config = dict(
    n_layer=9,
    d_mlp=1344,
    activation='swiglu',
    norm='rmsnorm',
    rope_fraction=1.0,
    parallel_block=False,
    init_std_qkv=0.0254,
    optimizer='muon_variant',
    beta1=0.9,
    decay_shape='linear',
    seq_len=512,
)
MLP neurons of a small language model. Each row is named by its layer, matrix (gate and up: input weights) and neuron, and shows model dimensions 266-329. Each number is 128 + 32 x the weight over its row's rms, rounded and kept within 0 to 255. A neuron's up and down rows have the sign that makes its largest values positive.
A block is one neuron, or neurons of one layer that tend to fire together. Before each block is what it responds to, as a language model described it from the Wikipedia text at the highest values.

Date and period tokens
L4.gate594 [156 107 125  94 146 148 117 115 113 146  95 155 183  84 111 102 143 192 147 125 157 135 123 131  29 144 102 148 191 132 166 124 151 147 102 117 144 126 162 119 153 118 171 163 135 157 180  72 196  78  59 154 150 106  54 155  73 146  84 186 182 129  85  97]
L4.up594 [109 107 123 107 146 123 118 132 118 207  70 172 194 112 143 116 145 107 123  53  96 157 129  91 155 149  96  92 118 152  89  75 150 125 173 116  83  91 115 131  66 120 135 138 117 126  55 111 123 164 124 139 108 118  96 124 139 131 164 162 197 130 124 128]
L4.gate879 [120  60 183 110 132 137 184 152 102 131 135 124 153  58 159 153 109 135 116 138 117  93 152 157 120 143 143 107 139 150 119 132 132 119 163 199 172 123 169 155 152  78  72 123 131 121 125 114 108 164  90  78  95 141  80 130 110  97  95 149 109 123  93 132]
L4.up879 [124 124 139 104  89  88 145 156 101 169 134 179  63  83  93 158 135 106 154 156  89  97 163 151 103  98 142 180 166 106 125 147 124  92 125  90 152 160 183  95  71 207 184 156 207 187 150 196 122 156 154  80 131  46  54  98 129 144 154 144 150 159 114 147]

Verb-introducing function words
L4.gate465 [178 106 129 122  90 116  53 156 129 115 121 129  83 109 150 141 152 102 130 137 174 132 100 146 179 161 131 123 100  97 152 166 109 109 123 121 199 133 139 183 186 103 123 129 125 158 118  92 180 138 132  96 151 152 117 138 133 113 115 125 129 148 128 173]
L4.up465 [119 149 118 144 116  79  88  96 182  94 129 117 152 189 176 143  73 135 167 198 140 137 106 141 159 100 160 129 110 138 111  95  94 109 131 127 167 131 131 199 139  95  88 108  82  77 141 125 143 163 108 176 137 110 139 145 103 167  98 179 129  83 140 101]
L4.gate998 [137 166  94 138 166 134  94 202 185 164 110 144  87 132 122 110 127 108 115 120 119  85 108 110 118 106 143 203 192 174 107 138 113 145 128 141 135 150 135 141 179 112 104  80  86 159 156  90 109 159 126 204 113  95 120 128 140 127 142 164  52  84 138 192]
L4.up998 [108 123 136 132 117  86  47 118 161  78 163 210 120 142  85 117 181 100  77  89 126 102 150 115 110 173 121 143 109 104  91 150 157 151 106  63 142 119 119 129 146 164 144 176 154 102 107 155 198 172 160 114 120 156 165 136 165 105 117 149 106 109 136 153]

Final digit of numbers
L5.gate119 [ 70  86 114 137  66 126 108  99 176 153 134  79 133  70 118  98 113 149 119 161  67  81 132 134  58  89 110 152 168 184 203 114 157  86 179 198 185 167 142 131  88  99 151 109 127 122  90 108 110 144 113 112 181 158 158 143 155 127 138 156 111  73  96 159]
L5.up119 [147 185 114 167 125  77 122 123 188 129 136 116 162 107 149 137 121 159  95 119 138 172 160 137 200 112 165 124 130 130 147 145  94 114 138 126  91 129 138 114 122  78  79 116 162  88 164 112 144 188 123 146 139  89 145  85 157 131  98 168 151 100  95 139]
L5.gate253 [108 114 109 205  83 153 138 132 145 128 142 125 101 153 108 153 140 135 116 139 100 107  15 171 124 124 129 100 146 114 131 107 130 123  91 116  70 134 123  96  89  96 137 130 126 117 157 149 122 131 128 146  85  75 129 145 127  88 100 146 132 142 168 136]
L5.up253 [ 76 143 123 104 137 130 162 116 176 113 137 101 121 129 133 114 130 167 146 126  97 160 126  92  71 107 146 130 137 132 103 123 102 154 126 111 114 173 118 167 185 191 131 127  99 119 126 160 112 136 139 145 166  99 187 169 103 117 189 153 180 155 162 113]
L5.gate473 [ 85 146 103 122 123 150 102 123 118 173 161  84 113  98 143 176 131  89 129 132 100 111 192 155  99 138 164  87 152  92 101 168 112 118 107 138 199 127 133 159 153  65  49  97 128 148 146 133 135 131 213 148 164 135 105 113 108  82 136 132 112 158 138 124]
L5.up473 [109  95 122 121 177 195 115  79 119 101 185 115  83 104 148 144 134 141 131  81 132 136 148 144 142 128 176 119 151 130  97 127  99 155 125 132 138 154 198 155 141  74  70  59 115 139 115 128 172 182 127  91  80  89 118  43 119 154 154 110  96 148 143 164]
L5.gate548 [ 83 147 128 128 159 118 133 114 137  97 162 114 114 126 124  80 122 150 155 188  83 101  69 117 121 160 106 112  76 141 123 123  92 142  40 125 124  97 141 144 168 162 185 102 120 123  70 120 128 176 156  57 128 102 101 122  91 168 119 102 145 110  93 110]
L5.up548 [140 116 144 101 125 110 133 145 157 116 150  85 146  80 153 131 122 184  72 135 119 116 123 127 130 161  91 102  96 161  56 154 129 113  74 135 133  57 146 101 185  95 156 113 142 141 125 107 115 103 140 129 105 149 107 102 135  63  87 119 111 109 153  99]
L5.gate599 [132 134  94 183 141 173 153  96 106 169 106 125 141 173  92 145  92 124 167 103 121 119 133 102  85 103 171 113 135 114 160 179 117 178 117 171 114 123 101 122 122 139 138 144 186 138  92 108 150 177 147 102  96  97 106 138 153 114  67  90 126 141 120 176]
L5.up599 [ 89  62 109 161  81 119 146 108 200 149 157 170 208 100 100  94 144 163 176 151 122 157 155 146 130 136 144 113 148 135 118 150  69 148 140  96 114 133  72 146 192 138 133  87 118  96 118 164 132 166 152 114 127 137 110 153 154 182 178 113 117  89 134 124]
L5.gate607 [183 145 183  65  99 143 150 173  75 118  91 189 110 141 106 100  81 199 142  63  94 125 153  97  93 104 141 123 160 148 118 119 136  87 178  86 146  94 160 137 187 102 130 105 144 121 147 152  44 110 138  98 119 140 120 140 165 102  58 105 161 113  96 142]
L5.up607 [138 126  77 104 163 146  61 129  63  96 105 155 174 143 161 174 144 121 105 114 128 163 124 157 110 120  73 141 120  89 106 141 126 118 149 139 175 127 116 169 146 146 119 102 129 169 137 124 150  96 118 174 113 159 140 121 130  96 103 159 118 159 114 160]
L5.gate817 [130  99 156 145 118 161 133 152 180 139 113 203 113 114 133 184 139 173 123  91  93 136 132 144 164 154 110 126 165 127  82 121  97 120  47  90 112 152 138 109  99  80 192 128 106 122 115  96 156 110 103 126  91 140  70  80 151 164 144 119 136 173 144 146]
L5.up817 [123 111 112  89 107 119 172  87 101 121  98  95 129 129  83 174 122 170 135 142  45 135 175 108 170 131 114 175 119  76 138 135  87  95 147 110 124 134 136 114 141 161 131 108  84 141 146  94 135 121 154  74 145 151 140 168  79  91 108 159 144 138  74 136]
L5.gate1207 [ 79 132 216  90 118 136 196  99 114 117 116 121 122 113  56 255 124 149  94  62  78 129  96 101 146 139 131 133 161  89 139 182 118 159 149 124 153 170 152 123 138 114 188 168  89 109 142 108 126 147 154 114 142 127 153 140 161  97  89 130 156 143  87 114]
L5.up1207 [120 156 104 139 178  95 110 176 132 200 137 167  74 124  65 104 175 159 165 126 114 111 131 191 189 108 168 155 167 117 202 148 114 155 124 121 129 100 101 125 137 124 191  79  79 116 137 149 103 123 129  95  93  89 100 142 160 125  83 157 155  55 111 151]

Ends of years and names
L2.gate180 [100 118 141 120 169 167 122 137 134 103 132 171  86 129 187  87 154 121 120 161 125 149 168 161 124 137 127 113 159 100 139 120 137 107  96 126 149  90 135 137  59  94  70 165 117 136 188 178 173 132  78 182 147 150  94 148 152 133 133 118 100 148 123  49]
L2.up180 [171 175 132 182 163 133  97 162  66 143  91 130 109  85 102 123 159 123 114  88 121 100 140 117 132 108  49 179 126 134  54 137 171 122 140 109 140  98 127 144  98 158 186 110  73  79 100 118 122 169 140  79 146 114 149 139 103 165 108 154 119 106  87  56]
L2.gate873 [ 87 133  96 142 135 149  69  87 140  86  91 117 175 205 113 155  85 144 108 162  96 186 174 131  94 132 119 115  88 166 122 158 122 107  77 107 116 174 138 137 104 193 119 131 128 112 170 138  77  48  81  98 108  73 128 181 128 123 144 145 175 117 111 125]
L2.up873 [116 155 130 144 163 107 132 125 106 122 156 149 130 110 155 171 124 121 124 115 125  58 155 145 109 103 125 105 145 113 143 125 181  78  87 156 113 161 102 188 153 124 138  85  75 131 144 146 185 115 121 142 172 145  87 135 174  62 125 115 136 132 109  94]
L2.gate945 [156 147 135 109  81 136 166 187 135 156 138 157 159  93  88 176 125 142 229 179  88  90 154 104  98 113 135 149 134  98 128 157 101 118 147 100 146 172 126  92  98 122  61 134 174 127  99 144 142  80  73 113 164 171  88 161 105 113 148 127 166 148 149 159]
L2.up945 [151 172 131 128 150 145 138  70  91  89  63 122 133 218 130 135 150 136 142  65 106  86 138  61 107 127  78 225 160 123  88 162 149  94 128 174 110 145 105  67 130 116 131 139  63 100 157  90 109 164 104 153 168 140 149 113  76  79  55 129 155 111 107  92]
L2.gate1002 [156 178  81 118 142  93 110 165 157 145 108 149  76  97 167 160 162 134 154 162 123 147 122 102  52  91 133 103 113 137 154 164 128 142 106 167 160 151 115 128 104 108 181 186 147  93 175 116 103 143 156  49 131 156 116  93  95 121 114 175 114 145 171 103]
L2.up1002 [173 213 180 112 130 105 120 102  73  92 116 133 101 125 153  67 148 120 191 110  86 138 121 138 133 153  69 148 146 116 146 114  98 109 133 163 143  97 157 106 151  78 183 103  66 156 154 159 135 122  99 105 100  50 128 124 155 115  84 151 117 150 111 131]

Purpose "to" after clauses
L2.gate86 [181 133 121 164 167 186 138 129 181 113 118 182 171 181 127 113 121 146 119 120 122 167  74 128 147 145 100 141 123 141 121 108 180  99 123 147 138 120 162  76 203  91  95 162 130  91 156 152 154 163 142  89  99 111 191 118  79 110  50 132 170 133 104 142]
L2.up86 [107 149 115 131 102 138 137 135 211  90 168 105  71 121 124 118  80 133 150 104 111 123 126 105 127 137 141 143  63 139 194 134 176 127 146 148 110 173 167 111 205 106  81 121 146 105  76 125 167 119 137 128 145 127 139 150 143 129  37 160 169 121 147 125]
L2.gate223 [201 164 131 178 115 168 118 132 168  93 134 113 152 127 193 120 157 130 102 127 110 116  96 124 170 140 106  96 176 184 142 123 195 155 122 118 152 135 115 124 200  75  83 113 132 101  66 167 128 100 114 146  50 164  97 141 134  93  89 151  87 132 135 104]
L2.up223 [140 119 151  90 149 151 114 159 139 124 185 179 123 158 166 127  78 132 157 107 156 162 127 192 133  90  90 126 117 137 142 136 203 142 206 195 186 130 131  89  82  75 115 104 108 162 185 151 184 129 139 144 180 135 113 109 135 140 109 161  84  86 118 153]
L2.gate1120 [160 146 169 150 195 107 121 158 160 134 133 174 102 148 144 107  91 107 169  33 115 115 174 214 173 127 154 103 112 131 110 161 181 184 103 161 117 122 142 100 155 121 128 126 107 116 142 145 180 175 113 135 122 112 149 116  60 139 114 169  94 127 107 121]
L2.up1120 [133 108 125 118 143 124 159 135 195 119 132 135 135 105 126 125 141 104 137 129  85 139 141 125 139 131 134 143 110 116 112  91 103  89 160 158 157 127 138 166 116 144 147 198 115 139 118 164 113  95 133 136 145 137 192 102 114 164 137 123 148 182 121 124]
L2.gate1264 [136 124 125  88  75 173 100 158 135 139 152 154 112 108 154  80  66 174  92 117 147 148 119 137 156 137  89 101  95 113 146 155 110 165 123 204 159 136 103 125 165 117 101 138 145 114  93 205 133 102  89 159 175 115 241 102 142 129 122 140 137 115 151  67]
L2.up1264 [177 130 115  94 135  71 112 119 138 115 180 144 107 146 162 170 147 122 152 103 167 101 139 111 158 166  72 116  68 132 117  91 133 134 161 149 166 140 115 178 149 111 150 128 150  93  98 127 210  81  95 176 122 122 109 160 163  87 139 166 138 100 181  66]

"such" before examples
L5.gate89 [132 110 190 154 137 134 108 120 151 125  99 170 118  91 129 148 117 132 168 159 134 130 115  59 178  75  59 119 118 177 159 138 167  80 176 183  79 129 112 141 119  70 118  89 153 119  43 127  74 122 116  74  72 139 111 174 132 129  90 116 129  92  91 158]
L5.up89 [155 100 144 122 109 141 134 139 173 107 103 184 115  65 145  69 122 206  41 109 116 120 101 149 150 117 103 145 112 122 101  87  82  78  61 143 108 130  77 123 135  96 124 116 116 121 167  77 170 128 100 178 135 155 144 213  99 116 157 141  60 185 135 165]
L5.gate165 [169 156 163 167 131 143 156 126 100 127 129 157  72 108 118 107 139 129 143 139 161 111 147 112  61 132 141 136 105 106 154 136 148 106 156 190 112 141 145 175 124 128 108 152 126 105 122 138  73  96 115 167 193  96  75  80 134 131 134 147 110 125 104 121]
L5.up165 [122 119 152  89 143  85  96 161 152 102 102 118 117 111 152 183  90  84 157 179 146 144 130 131 134 101 106 124 179  95 165 149 144  64 142 178 162  69 145 134 171 119  74 143  99  97  69 109 117 129 170 181 165 143  81  93 117 160 122 153 100 126 174 114]
L5.gate266 [152 174 163 107 135 117 140 168  87  84 140 161 135  91 106  83 107 169 203 149  92 125  96 113 126 155 144 126 100 100 122 169 147 143 146 116 167 152 119  76 124 125 158  77 145 127 108 112 143 151 162 124 170 102 125 123  92 194 126 111 111 132 153 166]
L5.up266 [137 166 172 170  86 164 117 150 123 101 162 109 154 174 198  75 137 139 141 218 115 158 185 107 101 161 161 149 121 137 140 138 182 132 102 108 122 138 108 106 207 128 102 147 141  93  90 107 156 192 134 144 171 189 152 166 106 143 131 129 189 185 121  60]
L5.gate291 [153 140 127 170 124 157  74 199 123 100 138 145 125 103 120  43 120 124  89 104 115 114 160 138 135 128 108 124 103  87 130 177 208 183 160 165 100 169  96 158 125 137 163 164 111 114 125  69 149 110 131 147 170 160  99 124 132 224  85 142 125 134 125 109]
L5.up291 [143 135 119  86 159  79 181 167 127 119 129 120 128 120 177 110 168 162 135 151  96  95  67 169  90 100 121 187 164 153  97 173 109  50 119  85 153 108 134 155 161 119 129  97  81 132 100 112  81 154 116 151 140 147  96 172 127 166  89 139 163 109 113 127]
L5.gate644 [ 95 137 121 127 186 135 179  83 114 107 159 121 148 172 141  89 141 149 160 102 123  73 149 162 143 151 102 186  71 121 140 131 169 150 106 148 197 100 113 113 139 100 107 161 157  76 176 131 116 189 152  91 174 133 110  97 129  82 112 146 143 141 180 133]
L5.up644 [148 162 130 106 105 108 140 161 131 186 110 129 129 172 153  69 157 172 143 119 158 116 145 143 125 107 144 117  85 125 125 138 140 138 186 146 116 147 123 120 210 123 153 128 191 133 134  86  80 151 120  60 122 114  90 121 156 175 176 151 164 130 149 176]
L5.gate714 [105 146 153 130  79 132 174 162 199 159 161 129  83 111 151  52 115 174 135 171 102 104 162 119  84  93  98 105 139  92 151 147 114 109  95  84 109 119 138 193 149  87 125 138 149  96 101 109 135  91  99 108 171  95 118 115  59  78 164 147 132 189 129 158]
L5.up714 [182 189 160  94  97 148 114 147  66 144 159 132 149  92 160  75 125 120 118 145 116 111 113 144  90 119 101 135 109 120  79 157 132 159  64 149 119  55  90 224 123 114 127 182  50 110  53  65 153  88  96 141  94 124 150 207  69 115  90 136 162 114 170 160]
L5.gate889 [104 119 112 101  71 185  70 137 155 135  87 100 130 171 118 193  69  96 167 115 175 181 111  80 140 240 107 146 124 103 169 119 132 181 133 146 161 105 114 130 158 149 168 116  84 144 171 153 127 182 125 151 131 118 147  97 100 139 108  84  67 139 110 147]
L5.up889 [ 81 128 114 136  79 129 108 158 122 160 157  72  91 123 171 178 107 121  87  74 200 125 120 124 141  88 116 135 179 131 153 177 138 113  93 170  59 101 137 172 188 148 151 164  95  79 173 139 147 133 123 140  96 171 112 124 174  94 110 132 120 170 124 102]
L5.gate1163 [139 158 172 174 111 135 151 136 183 118 134 125  75 101 128 137 161 164 100 164 112 121 103 159 149 192 106 134  98 149 157 137 200 163 147 107 190 153 127 152 140  89 147 124  86 155 138  98 164  26 142 163 138 166 117 137 112  80 196 107 146 126 168  78]
L5.up1163 [178 156  59 176 132 173 190 128 165 143 167 157 135  78 136 113 100 128 123 113 168 107 182 104 174 140 131 157  64  82 123  76 155 124 180 106 168  83 113 127 138 105 142  87 166  93 132 150 151 129  96  83 135 152  66 148 131  92 126 155 153 113 141  49]

Naming/word nouns
L2.gate45 [168 141 114 124  87 100 134 160 119 169 135  99 134 127  71 159 143 151  99  98 110 169 144 166 113 145 137 141 102 124 112  75 123  94 132 101 131 198 153 113 122 122 131 118 158 177 121 200 147 109  99 130 119 143 107  66 143 137 113 136 144 118 159 133]
L2.up45 [112  94 137 132 143  79 120 168 107 145 103 106 169 112  54  94 166 206 155  74 104  90 106 110 118 140  95 100 167 177  84 142 104 134 125 174 105 134 134 158 176 155 118 123 149 159 129 183 132 146 112 187 140 103 149 108 136 165 115 141 143  80 169 129]
L2.gate606 [172 153  97 166  87 157  88 126 169 162 126 101 116 178  90 121 164 129 168 131  61 134 134 111 165  96 135 166 157 123 129  78 143  94 139  82 142 119 112 124 126  79 119  92 130 130 113 146 118 161 165 106 125 127 176 111  90 143 128 170 159 160 163 154]
L2.up606 [129 134 107 104 134 142 154 165 170 144  99 171 136  59 102  97 119  77 115  87 189 154 154 146  89 151 189 143 101 151 154 163 124 133 184 131 117 131 126 213 120 115 163  53 167 132  70 150  89  89  78  91 168 131 133 169  85 191 148  84 115 118 115 154]
L2.gate1125 [ 86 188 123 137 145 168  66 107 147  80 112 171 125 137 140 144  80  90 144 116 122 152 131 103 146 157 142 134 119 141  97 154 160  94 144 137 108 156 133 151 103 100 143 127 159  76 115 107 154 145 180  98  97  98 117 153 135 112 109 127  81 129 123  69]
L2.up1125 [ 47 133 124  95 125 117 162  63 113 104 158 181 103 103 170 122 147 103 142 190 132 132 110 181 155 157 145 113 193 171 145  81 179 108 159 110 158 195 122 104 123 157 106  95 162 223 139 102  85 144 143 162 137  84 101 123 103 208 116 103 112 138 124 108]
L2.gate1277 [139 170 159 184  84 115 121 142 148 114 177 140  91  98 156 162 151 170 155 158 160 143 120 178 122 172 118 175 143 214  92 131 135  97  82  74 116 144 161  89 139  63 133 108 162 102 118 134 107 149 135 191 113 120 106 122  79  86 146 140  84 173 207 177]
L2.up1277 [121 170 153 144 215 151 133 132 129 130  37 129 120 121 144 174 117  99 116 175 141  93 117 171 182 168 133 113 150 155  80 128 111 105 154 121 140 155 146 127 109 111 165  74 133 151  98 102 103 157 104 186 135 217 128  96 104 122 201 158 101 139 153 186]

Number-slot spaces
L4.gate319 [ 84 103 125 132 117 179  91 141 105 114 153 142  74 145 155 137 141 148 159 176 146 151 115 161 116 147 168 115 113 128  91 125 130 149 128 126 167 154 136 140 159 123 153 143  76  87  94 128 123 121 142  99 131 122 126 135 140 138 138 125 174 128  70 134]
L4.up319 [185 124 121 153  70 144 149 132 117 128 129  76 121 165  98 123 150  93  87 161 162 119 142 119 108 114 126 185 151  75 113 205 131 111 154 135 144 153 140 179 151 187 185 138 127 147 129 138 160  89 100 133 169 140 134 156 100 173  39 188  58  99 150 152]
L4.gate710 [143  93 162 150  94 147  64 146  72 124 133 131 154  75 141 139 109 105 178 133 157 102 170 137 140 127 185 121 168 136 153 157  80 152 109 164 126 143  85  99 142 162 176 122 162 106 123 113 135 121 149  94  58 127 144  90 102 105  97 148 127 136 124 130]
L4.up710 [119 119 174 154 116  88 105  96 127 114  98  86 125  58 153  81 102 132 141 161 127 105 116 122 142 140 106 139 132 165 120 163 153 123 108  57  90  88 113 158 138 153 114 103 146 146 126 158  90 136  95  44 117  81 115 124 141  79 133 135 190 157 128 109]